config = dict(
    n_layer=10,
    d_model=640,
    n_head=10,
    n_kv_head=2,
    head_dim=64,
    d_mlp=1728,
    vocab_size=50257,
    activation='swiglu',
    norm='rmsnorm',
    norm_place='pre',
    norm_eps=1e-05,
    positions='rope',
    rope_base=10000.0,
    rope_fraction=1.0,
    qk_norm=False,
    attn_scale=0.125,
    bias='all',
    tie_embeddings=False,
    parallel_block=False,
    init='normal',
    init_std_qkv=0.0198,
    init_std_o=0.0,
    init_std_up=0.0198,
    init_std_down=0.0,
    optimizer='muon_variant',
    lr=0.00639,
    beta1=0.95,
    weight_decay=0.0,
    lr_head=0.00802,
    warmup_steps=200,
    schedule='wsd',
    decay_fraction=0.784,
    decay_shape='cos',
    final_lr_fraction=0.02,
    batch_tokens=65536,
    seq_len=1024,
    doc_mask=False,
    train_tokens=804600000,
    steps=12278,
    dataset='wikipedia_en',
)
MLP neurons of a small language model. Each row is named by its layer, matrix (gate and up: input weights; down: output weights) and neuron, and shows model dimensions 229-420. Each number is 500 + 50 x the weight over its row's rms, rounded and kept within 0 to 999. Numbers have three digits each. A neuron's up and down rows have the sign that makes its largest values positive.
A block is one neuron, or neurons of one layer that tend to fire together. After each block is what it responds to, as a language model described it from the Wikipedia text at the highest values.

L4.gate638:544482588466639536396501433576497508471505536487504517452530447602477557564540526520512478544479446485534416493501549555473433511478592563500435489581483496550621608438519415455551525494481442561507513506476486523468479425551411512399410501511489597598473454546420598567526544476511489555547585449449533498473428438500483560504484374499517442503512475512535540585497496532459493504497561391533474517498556479529596524529489526412490443438480492577461556445448470598437542565390541594450456531495393434579476474439524477527501540533592583536442518484545552506480449512631490471
L4.up638:518478514449503472411476464648585515489517454450576404537516387481454458526518499459474467490494532427508530470432566562478521434465505449490427483527482502525485521532472496630540533503459521510599585517567444464408549533471519457438443546427464517567484570462429449460487464529496450470512516494447511570508465431487464488510477553461582467515527432475511488462533587579594561516555466487484468485483537436564485357545465520537463503544553545620456471470570482479487528512511519516432506556501448492488492436475640494520480478483584496453431538499533493550559496516514496482
L4.down638:615474430511483546538557460509510475547560577440509437468558524421507487563454513424455547555538504642538432502503495513368464539443524540595475481481484455510490533522522427509437591511468574438500462501517427587505470597448497547551494553539584567472540511574515475543436524576487528476561492628387472523552442466541483504496532459577451403448568414508422530442554493494475521583516476407516422450437478486416535496402521515487501472559508459593586557492532587431442538486472523524458497563530470444496499586499558448507520458535478617510428441456525492565491421458461524486
L4.gate1179:453588483524474588545398540460559491448381475590416443529558458473546523519479443510510548511486467486545567473484534410501593414549506408456495408421440513520471466543497521559589440435448537510487512604448440482458491461471501468457493508454461442525469583539498409422473456447435517492512477514603365438515532612520422487481476527471568442485523446466485466551501527469535495521491485544568516417393476460510538412516515493449463589504419553510535467493506413466506537579483550437521527500544481513529487486511461546501607510513587443512489519470518566613531503513401552487
L4.up1179:417482634521458511607444571506550493582504485460502542593399527510603492560513475509490465546459474570532539587454478474454493565450520544461456565545426562401492439447475461542493542462572516456482454549482527484502529460437542467451536429537502430478432536503527511438447486471534584569458533436612502460598410544488486544473545464504556548533530427522619518530492456440465556499468553518500453513449582595558469453519512513537497479487417491518508489505524482512465554492471515503420597557584468449406517511494516472377519441559504494507444517502607539491475437509405546486
L4.down1179:419569548506453446503437523472529442544462522460529558494453528532556522639502493587541588496483428514504551494463589458446509493452597464430521494438445543531556520503537511622527512545522562543459504421413518527463526554449467467445610538523430512537457606519479439442554471535542590452515519495546417517490504525514491511486561498454541463413575500504530481588563421469503482433529545536493544462493531508514533456500490483558438544411595530543481466445545476433557535503528536430477527574458445460493482524489495567476522485494447493509513526382505523494476393486406521471
L4.gate1465:484495454485478517517485540439553520542483533580426497461431548479595442526548514551517502467465495555578462550530420455520487491481494496554513536485464515517409450438502514525473474457512505435492583522496425555551527440383511513588537407465402482454486505577446482454478343533627536518572477585476521497555536475523578547528479480439529506539521501427415497600406535552593526523579512467467511511436500481510468441512456570509440514589505463560416461505556481508469453553498480557472554422491592505453506545397529444532537485511509517525513596520510576616478565514450557518
L4.up1465:485565521487470574548406531456605536522569547381532541497448445542596428502418567585487482559521478475458488529568406434463554499403482487538478533510545592538558474536464524457459556627542515498475525594541470522517524531582486488485500523538459485485418510517537508516434563487564481414468520461551528444487479588558500586506522473418504533484464548457514438500556436402446501465526536526548447417478600581503512536537574575591519462483566446488524405553542421598472483451522433473397534458587504559432514508441502458614457461526340474438571504477515573510535501500444396508
L4.down1465:544557421444554529556492463529583531476543517473573490579417506467552576499520514469551548545386535488555461523595485559444443549443456394435452499469485462542475503468555564455418535521549548512564514501545468545553523427503496518508454519480469443528478502471539474475557504545513495542491515518505513492459489498542572580564497430482483536562572555502450488472504431433521558507486595470496567457555494542543560635529568516510552577483536454534448423500487530560454454507450449572410463508546521522440508442452545585546500645430576519496464524437516496460468517440473487455
L4.gate1634:583511534515476491481503592551475515474477482515467489508451549531612495551456557590463515567438527586445410593510514530509567517426484450420493486503508585549459516514519534582487469468527515530471472453555462514551520469510521522525513462431434506550458576520513464400515587513424486504526472504591541515512555635557487556446537546492553544499457377546484446622506448510502598513528471511527502472426567574516566521457520525537480409567470462513427548503549429509474532551515511510389505542451535458450496505541575497502502450553463510511464540437487603484500442527429422455
L4.up1634:523521534595533518555543434616560452468535423539364479482431466417536542576420524469511470476498467471537431514474523548580463494502539466508492426479481509584480483535513567516520509373447447439576472600585447501513467550546551523579488516445521510616492497547462459491578433519566499472514419506465532552491518516599548440513512517516479515498421470390594509533476562490575565557548499497486512469502477549601578436582435513512562446522379475555538429415525427502454499617477436509502541472491603555498574568456522476452551424495616514475484465513491651546573549493490475495
L4.down1634:569467504466477502542490476560501462463434479517512492453451443490567540457449545497449516561488492550454454489480483487483479538551526570505444545488565508456522480458510439550510542437510490434552503390526502512637494528516488549438645487514407433575494562497499481486424499544456433571497532504544536603453419484571523545487463500523512493478450517547408495569516430458454576550525582447422502415535567518501513475555532451511590544507607490459515472515594496561443421522383522583472485485476524432507503540515628552579466480538437544524557507584555576443552492504470541470
Responds to: Main verbs of a clause, often bare activity verbs right after "to", a subject, or "in", such as doing, worked, race, conducted.

L4.gate491:578520536396505501446449438553533557579471464535473547516454429443583417513479506530584509605567562487598568492516549463469454509441560555447497504458409457640548601487496563544433481530550517503394484407475511495527544440461536428420430476484458462536446499456503560490446509488499483608522493479520481493465562562478434540474462480533488476494509516520541582484513503530413499516456460442523411520311509498526556521417564444456522447546469482465578456449502522455497511520497606508560442421453518477417477486453570537521409448555562414483529509504551506458481534511551445558
L4.up491:483528529508499438520484386429514482509496470496453472568519542514512428531449549499480584508522471539524435543515531512573537555545565492482484459491528530507494544487499467475506462457497474533471480520431513481488527569467491522501452536528364485452445394481495557516498480505525431503504489541509497510524516577552577572455490554561511397533577393531376566542472489487518431458417446461531484496459497477423551533488532475480497445506555421456505527425488468460461462487556551417550488454504456510485559477599500482541466561446476488562528469422541551529541471547518462468
L4.down491:555543497471571562549533558512469518528462533457451475585369479551452444555500478401511414564417424589417483521568452508505507558533427506473486514513497471491491516482481560442560477572519560415577515526430471530477522439540506606437422528461410512579497354529499474517465453402490472634491453486543526548470458589425579473603508499541483477559493580520439454571467526527526492482568516424492578483541436489442526534478513492444481448558462460603582495447457484478506458492465468465571447491539487606468447403471395548531532512460520525556517568499482492535481487416523458406
L4.gate868:530543480506507534536472538485576463398455512401532505505486502518529535501464540496462482503548542560533494571519491525496519486606469468573531594450470468492532429506505471580470487617423525534550504356515518445592533504552609566497459467487468436453549452515555455526433541516536460513522448520460530456657422488462491582522582420532420538516431454555417509567536453374430484531476497473559411526501425480488490562478514507479451450530584509509531429552556577502608542457454510506495512508505499450540492593482486550543466536436549406466525500414449544446588577575480546477
L4.up868:629626514481456535526435556499473534530521482511542551521472391477521463579544569483512446527438517426395547585479488542471474471493487489535512546527540526445456431509481506544398441536473475481559522480524488488561469476539557583471596471479494433559404511512519522531472440491476546490484502507451480486482536556507529500596525455473536443573537438457456535523452566494559543496513464502594463485512501537540498525594592452449354384471556532446536445558541542528500408523451520498446522460427602495494517482362455491540497547405522439542487477597479550457508571477502552534
L4.down868:590496502464527505599592577583523453456466450507472571445496395451375506599465589439467523482536498417383515492594530483498465531515525448463571386532494468498548622553461506441486535508543533477566563583469453523469497539536496543481448486524515546488558537442552495508506456537500510445467518491508537485519527526496420393569586590473487495490493510430456496533436438463548499579449510534471469416457479438446592564499439557454514441547476527575473484488482550572537477579585561435499524524413512444510500485461469472528473540429544512475448427463464488436531484475556491521
L4.gate1405:586570512520489481444569474531524563526502561366455560593438537473525501511531572601509511377454525382458496487452481474522427505519411454495458561520543459462525448522494442482497519564471474501507484489470520483498438472508491467534536530481451591458507510468450492478535547455505577502518533475400477433469543429466429610516554499467563515461425432489562493558470494516459429566448466502540448481572471513455577457393499506470481486558399468499439467499485512454546534527543465464505547475545532556481533454464528492523568526565494505606524453469539585506542473541461567502
L4.up1405:552463524465582499445477519434458528463403436453432522511446521471469598522501554476510519438544509515459559591535501540500529473501406449523471533446473431581525373447445416475455547485565528467479519446494555513452508398550522487466445470492576565537620486479489521506475541514474509499524378447504558399479566514557540511525531472501604511486512616576482466559435497575545452566592464446552456484452558435570539474518500482476550485565468530424599493427522554571545568455528496551533516548506470523501552428487529439579541547431450471366479520543484431517460450454366484437
L4.down1405:520469460560544465496496606550470463505457549522438476557425513571486491564409539535510433450465461503499487577456541501526455500525486538524479546529541449406527483514491454495408448427457545426477532408517483483525449500509458375435468572487470559476526448508486524529447524508483538546417505556562582385345508470506518547540483545480471515547483518423502527537483527542399502452561389468469507399420455538523514507446523429531464505526401522554587454472508392439408542571505519536493426494438493513463508475417476494472518616474412447476537504449493508534520430609529462509
L4.gate1466:513445538507479554492562525442463495471499504516519483562450449518560551527446494509532494462420529491385531442462438443533521535493405402461543519502500377526387526485502497649513446614537465474455471568511567441535487490532624589496470537490496542461514486557489457443500531505553487574439440450427506424509522468434533504542522477530496428532549499534445456546523508489447488526506489519455553373483422543495559418476585412488491442561457470522543458410557463480514555487491513483546503468503576534471521556505489500422462508562559497369533486538414521509384493513497475455
L4.up1466:502537491498515539464483533382517481487492416538444536432465531513532498469500569465509492496512521480480570523524509537518597569542423467450510578389539434333495587483565395565514571514546517485433532610487470525449527418421627561504424520516540534473453464454467461529467483539467502435507511481410474482542442429642465539518422489473553515509501508559525503486543478475429545513437475431494481490506490477495533446515570485583533505446452455500552539555526522428537505529489449510589540486546594490510488513477562487483420538449506477547558456483469478498542470458456469442
L4.down1466:552478464586525484497523501440453386471517578517433620499486358515550471523484520478511425476503481512528425491536591469471528460507540469534538412494484417478537454549460528507396415456509398471564479583479521469558461525511462463482450516462519542525498431429519427449497499522573515507492593549480447600420518473557493544531496513401435551577564475414552495535497571496553513621547472441547521337474482533573516452515516492481438520438513477467485482472563476437571511492488512517529500501477540463437538479492488523520443546488540547404434436508463488548551533504475508500
Responds to: Opening parenthesis right after the subject's name at the start of a Wikipedia article, before birth dates or alternate names (e.g. McCusker (born); also weaker on === subheading markers and table pipes.

L6.gate61:490433476418488503501468490442491610484468381530456524542497552449546601453466486538477515483572367616427543556510464510488514517519468613521530480538475566441491503451470412494422509475551505418568600555462507524514470576414536520454535546486467433561472511484553425443532492528553413543486412475580467477455523467464455599517534453471475431481534424540420493546522519386484434530455479578566527457465405524525555554501482545543587486485501487474508463469459457489436464439514534527494561422558514542468527521469493497447602470515487514428481564476424574466470496478416480483
L6.up61:493437461547471515485465536419491452469522543543491588490474473408664569442557499583518496498553466493544419488557509548599545490501578520485522451496571433410489519497521524488499535495497504506455548556617496480512534418419583478555601464486458474487448456578459567363470511439493465547444534510403538485561558460511543458542498518477472542453484552552557487564437480537499611583392591451543443473428538518453425530418534579497486528517579516510548478447570486562403603490520499616491513521495441492513575535478488518440491529499509474560491537543485486492395494449411446436
L6.down61:567507415488447554435545514546510484441478524492486440548408446517565462545508434538538519466452482501470475535497469481469499469455595555442474489538581495441505497457519493505473527487560506530544606406543495494598447439550458598431470497476427492460454540476543542476461567474458509529510537444438503528591464486545495542610506450496495498578526461497497474486532536526446528480535399503510598390513586471506532522520548431512604525515488476546539504523652520499427497520586523516538468533520494510481503576429580479474487551461452545525612399503555496565445494484511476559
L6.gate412:436560516541499445490406554431486633515455536452506367505484605504526476486476464462594424440543495605436449602464519494422634521512428542483499547461444530472515502469503489553480491492548516501567465545526529448447538528426493497533463558567517484489633508528504515465426562600390445453557450515540523527462472550496506600498549451552493492484459455496614536527511404523493535576562578492569507439513510460526556475629486531523474581503530452468509497521557475563459542395513425497480415531574447486459529405492492560517585490515486552425561479393508473534487462550504526586
L6.up412:550459542519561549600511666480490555480544566561587503640502456566583472480417459543527521509487452486467526508484535486440472519515483510458495560506551500516487499501466541510517562410513559470485523471436502441537486541446493519567524585475486487554551621518611504552537488510530497588540571530598546526489392567490456530567461427420482467499398458556491533553507544470589524432465560596441514540482448529547485532471499505518401497549544429392597512507512462528517581584472537497511458429556523519520509486457506464500532524510477477575384477404494522582502493549503588566
L6.down412:478488392477488483516425510481567517512509534452464448484508479510479366454579480393407462486456441463557573521439472464463555440521554524514580488545438537515465492474398567509452465479521617507428453414521513457547631447451479514504548492495411523461435591459453473501429498511538486442529509500416532457506447581560410502537481536541533421460479535551570510545395554570509475534469487562547413487441422486491504448478548493473512368488605559595526384472530476464460499402620608542542488452514483449506517444502429515509564452501501512498504499543447429508465426552432521391
L6.gate1361:560512462562501446518560516422552572416496555457510548522558500521573521448424493513557485461425596544430529474516520538563489527528473557407473455535551476421517434419537455649520539401448416512524534516500581423546604524443471479455478495535417447525542522579516404470527574517483518633443411498537557454472408621435479447498476536470562493578524518562537607501460517538372505501524529585504490568506606519487589491455421500479462546474488533529456505505522524531435545519447399574556473505428496454371466357493457570426555517520524454498472497427481515448369428509451485449
L6.up1361:520543480496524555427568461445483571448509511530461609469515431496500522518442527502501479475501545467491537526557518534518517527598490585469561429581514481463376556478516490548474485474460472560509480499455527461535517445480529458489590503530492483461491493432470516396583509495482579555466423438464445435564503609544518528561486505452477404502441478550475593419500419600488546566496514554524465461446557402463475571531602376535460486543472573380480611544566506499539436465492454506443501551540518429382551424468532521485568540480475545493566509498491426512542583435534475546
L6.down1361:582555535532520569481552470538501455490523528510523402494489515510498569450547623527516472479411533549509594503394570461462526493474552487563476422550456467491408490496524574550542520537375503568495485513465474469589554646495603467462595483583481560512515502446481434461496491526418508522521494505529469501495469498424423556552535539501571531577530437545539497505524460483417433508569503593586488393455492507449508494519576450501496416551552522526487489514533533511485471494537546559556472515497404616481422510454488538477535519478537610496516489505563416493487470509448534498
L6.gate1445:504523531430579476451581579476641534415490461447513479484532464472493460479488489420480466517409566381509496546505457596469487598655498585404422513450462445375453628458537552453560575529446504474444463513523569534595524576493567504440471464506455517564518431466639482436477512521445430455419495462546484504523392452515495523582539572554407343462451474532540517499504480528496422533443432473460432513585447505483482463506549523545430438586531552546531481484548492527464516503522482480463489487470514440362371471446524514613471519469580452512528467452400417492459469505508533510
L6.up1445:497502525490494473500499506455550464452459495570538555521552484442587482457615434446492491431446550504529508438440471587430475516546468397416414579564530523551518444516432441636481452533497480499463470514485526478521450501455532536443593518543535438492473619493524471484493550470441558414418499421469453498537439499456516581554391516588565471497502441451503552600493386555434541535493482475495467461509517482483511458483507524558530401479571555493518518451515534477459516548537473604451590488446531549559464483623518591546500505506493501480490483488544480414515534521558489516
L6.down1445:577538432544535476520522511553517427478553434535561456488428566474537581534509441561463386541394516625561474452468442421436472447439358590477470442518419580388500489449394558512441469465467485476496516528557494544456481485578442454539410538538418468526547522467505478435424525530493536443565498536534450468508473561499525633413579506501544556534505468577485501498473442450563549454504534562551470507462406513416471541542446557519513492527453503588558497569441624474554558551489530504441505575428477554484507499519533587507432481515507514547535480561523511515465530600580535553
Responds to: Verbs describing holding a post or doing work in biographies, mainly served, plus worked, spent, played, participated, usually right after he or who.

L3.gate1550:471539582571502550515534472513501551415411488451503460562500430549523528512495466539473476545512439480602499535519536460433610499529489415473518494463443560487450511554492513536570571481477440503423499591490491396518547451545551437476545516561498452468418584439467514479573422499559524601423489403535466515492446401480456530469497447457535413637524464498442503501479474454471504446457514593520438442494480576520574402465533482429542577440562522546535452461475446502550496483468435565503504454483475506500362548424496577554430550489466518464473477447622544553492519447425496500
L3.up1550:499565482540437549474530550524507464481499453527496542475422512421562441568505485493502468472537497431611447505494569522515522528445419449474609487440467628572551603551491496507487633516481538530511469501522402510421532527553541451499488445490641516487442540476499544458581448451459503534394532503534477476530520635571415509523478501463445496493430442537578480525494483483520507402475514484492403485520561524431464495603539428436519519507429492479490589443526416491424514505589454420501492547453459577542450520436481583517525512460541416453471605476455497545497520635524584480
L3.down1550:520523511472429600515540455467440454485494504529476449537452477574475473582449544544440469503451424493547519461571592484547490470490538415554532500435477591508473480551481580411547524513482497508473482471528473483551497526500418482547433611637448554564487527518497494436452501536415513399532582436519357461425477485470559566446501469561555505436497418487516476579456403476505448515535412553529602445421502447495584511456479470456456518481421437569532538507492427519443492517491559475435507507512477488498525486555557480487580456496514530396518411361532513556519497484461532447
Responds to: Main verbs or infinitives naming what a subject does or where it lives, e.g. plays, deal, acts, living, often after "to" or a subject; also activity nouns like music, tennis.

L6.gate333:523543454536409564420539471508476544500523496536453544517544529441492489513392434514500528354456493375454555509444406423461481544542523441501527502482415418527566454453512493457401473508476552549508526521508501393533446500479471508542518536427533458428467518493535450533535534400621473536520541503455518532612535467503586490491565423436500468542477550467543512545437479483581552484563493488508507437609458517529503466431485535531557519481446537527521532454463595399554525556566457536576526535486477479564528511461528524591522548464513589482517535475456460453513459420555484413
L6.up333:495516493412454511488426441483441553499490438496450436485464477517555518484437434547504513523493477440550505388528575483595497417466538471553487473588494477547549547510629480466384479452472500533553457577433479467524535458553530472549543511553459551572476415502477485421574500475566530411478532435447470522484492549606584423573431479493579450522522633421506496511457511405520473474547482488551455537536544514595565439389532550485540511503392525405440490502502532460516544558549606484467511517408543450548508434435514478589498526477553536464473451537513461436514372554565399429
L6.down333:622434492493574518450546491540457456477540513478488532492495498508447531483509483610462526501559554490548466497502429541548489511511556442451553395550622427524530534464503521485396524488457424398548524495424565537450424503519451497570553475484476442459598462496532518513451492475542471494470522483501457527523507429541516554501460491470542501502547499432415578576521452516530562493604528492505477369496491459452549446513518500493453519509491561452557517551548461465425550482515577510611499442391492467451458532504542554599480495436507459516500452461594478521551529574510423470
L6.gate1164:491543469419441497479496406552464513527441519434497559475556579423519484530565510526432508514573534559551424439435499509474415602512503520570538480444578510625503580467525433447560479432393546455546481519602546493571479494478396471524475468488437503499550541487500517511470522559536511587573435484484453477472532428492495583563590495505574503440572459494516554488394463428510476491534451535523489524423488510457531495410505473526575471438494454415624559568496551461538575548467504475414480474593528571480563516454444510491523508536472550528406525556496480472471497475468556510
L6.up1164:503553502549508605478462463521443508445518528489470435476521562500470532490445506510461545515463454617536482504506524479465539506464521506584381477404487439529522519559513549543524398575520459483501492468492480510437517462492517549421531554471471342520477507451602510480541558539508424452518468462476574432584599503453625545519478497465543491540419529402484533435476465448410486497483570552533500602544423500590457461540551512571508448453455422536457578487517634513546374478487529465444501544504495523462551392528625496542474460561469521471475479584468475522485493544568526578
L6.down1164:528504499611441577574571489457554539464486577490460487499474529494503455511418475489483508552492444507538469496552568442494540499542447504568503411509530494525500493515506479409519517485508448509604507498554500621472554537468504515509482477430524457479540490535471543548559554526507478474548509471507493414536484543530565461458466467599499463493510589492524462497455464475501472472552504510502533529520499506445440533414461492500510409553515538570351583452621528532547525517558492509457514453472478456480548433412542476448465506526474564460486532463501423531538438465550497500
L6.gate1410:452569547418432567516404465486434597499448550500462622579526539524497476499423495477464565462509471576519411545520515409528477543548447560414479500531604432482470527510531480486491494535455400551568556542531568550491575502554499472514537444465493539530552512440501568579460521449420541572590420529532500420475597462373491478531520435438443515561503507502600507441470608455484479502532447459479482438510489507475491498470451541466581449580409456482470604494577502498504437608544450617509504452516507502454463504496512594572524484513483465549481527512533537489450460576503538543
L6.up1410:506503474526477423429450442532425476548533511579477473485568511472523478622480476541537494443502507547481516461489527396481431436408563506566557483405543486504507522464535592439573549594462531454536448464489456550514562469447491496420548464461487460472439564507454485440426477508527466542446515462552503543540523497411421514467445565434606537516580548477425445516450492541560434467532382429441609360408498475473416433497552461456485541580499458492487475527400450487629506566506450582405484493562567584468511508484512487526532537401546479401449561531494540527476483519543454431
L6.down1410:524500484469438450461566473548468431527479552556591452528542498537534461479596595509605520490574536545467505492541418450525505411521554501579517540470508524574494510492420425484506516508557478421396451437516510506572494434513511484424438434558536467485473518484522520469441493507551449528484503524469600490543500590566413546395484503529533517510517428423572511593460498595498482535678570547487546471544520488528575459535544544550551500484435492595507518466575530546476504412502534464575449471461424479545507353518474513393591477464502445500507504496450501583500470480495507414
L6.gate1685:494485506554499574445517496545482465400506410463536442520467475451528512475441509485346601502454502528472521473541473474465427457486467489509422519501533469527537534530547442598555512617484527479610465487510516542519474516516413560470544561493527515430513420451510462461513473580541494520502416598446580486582489464527589480560470406507576560461412545473598468525427594403560448571531566461549441516456505533485569486436435502476443518485555514467560599524403472472506452446532534567528586483562552510481586558510495568518556518455637484497463461467547550455519451528459520425
L6.up1685:676478529545505633443507497508515496584507514504464524450479561493537480532503513541568477443514420491471561489492470503493506472517521581454419553376531387467562540401518473460498578498508488466560477544500538459572472474492547527464431511518516466501537539514440488525493484538523540506527451496421478454537448371486450411579392469565507471554507450564472485564442473427536555455467470450557497534477512554524450454413431525514465510591443455496515511438491401447481496517560463463468534513549539477484413445460440446509494514486610569533641516520477423523484481589508513518
L6.down1685:557549571396550557512536515426469604411484492507384514497536483547532474550563578495505476466473453438555580420465491457540535544447443586526549468485553556479514464491463472446458468486374537562591481524521560418574522512434542477479584481548542472461489480457527468457494460444488511568477542569513479497596538529517490506498504528581519481493553563436550440565413461490506423478522479498540539499406562430461504477530538452496458569552471548449526580545536566373468488532484448457455605591467450499493571361501434547479519501505453453444585535508566444496516474471450526540
Responds to: Opening parentheses, sometimes quotes or brackets, that start an aside after a name or term, such as "Li Housheng (", "Rowd (born", "Salina (by".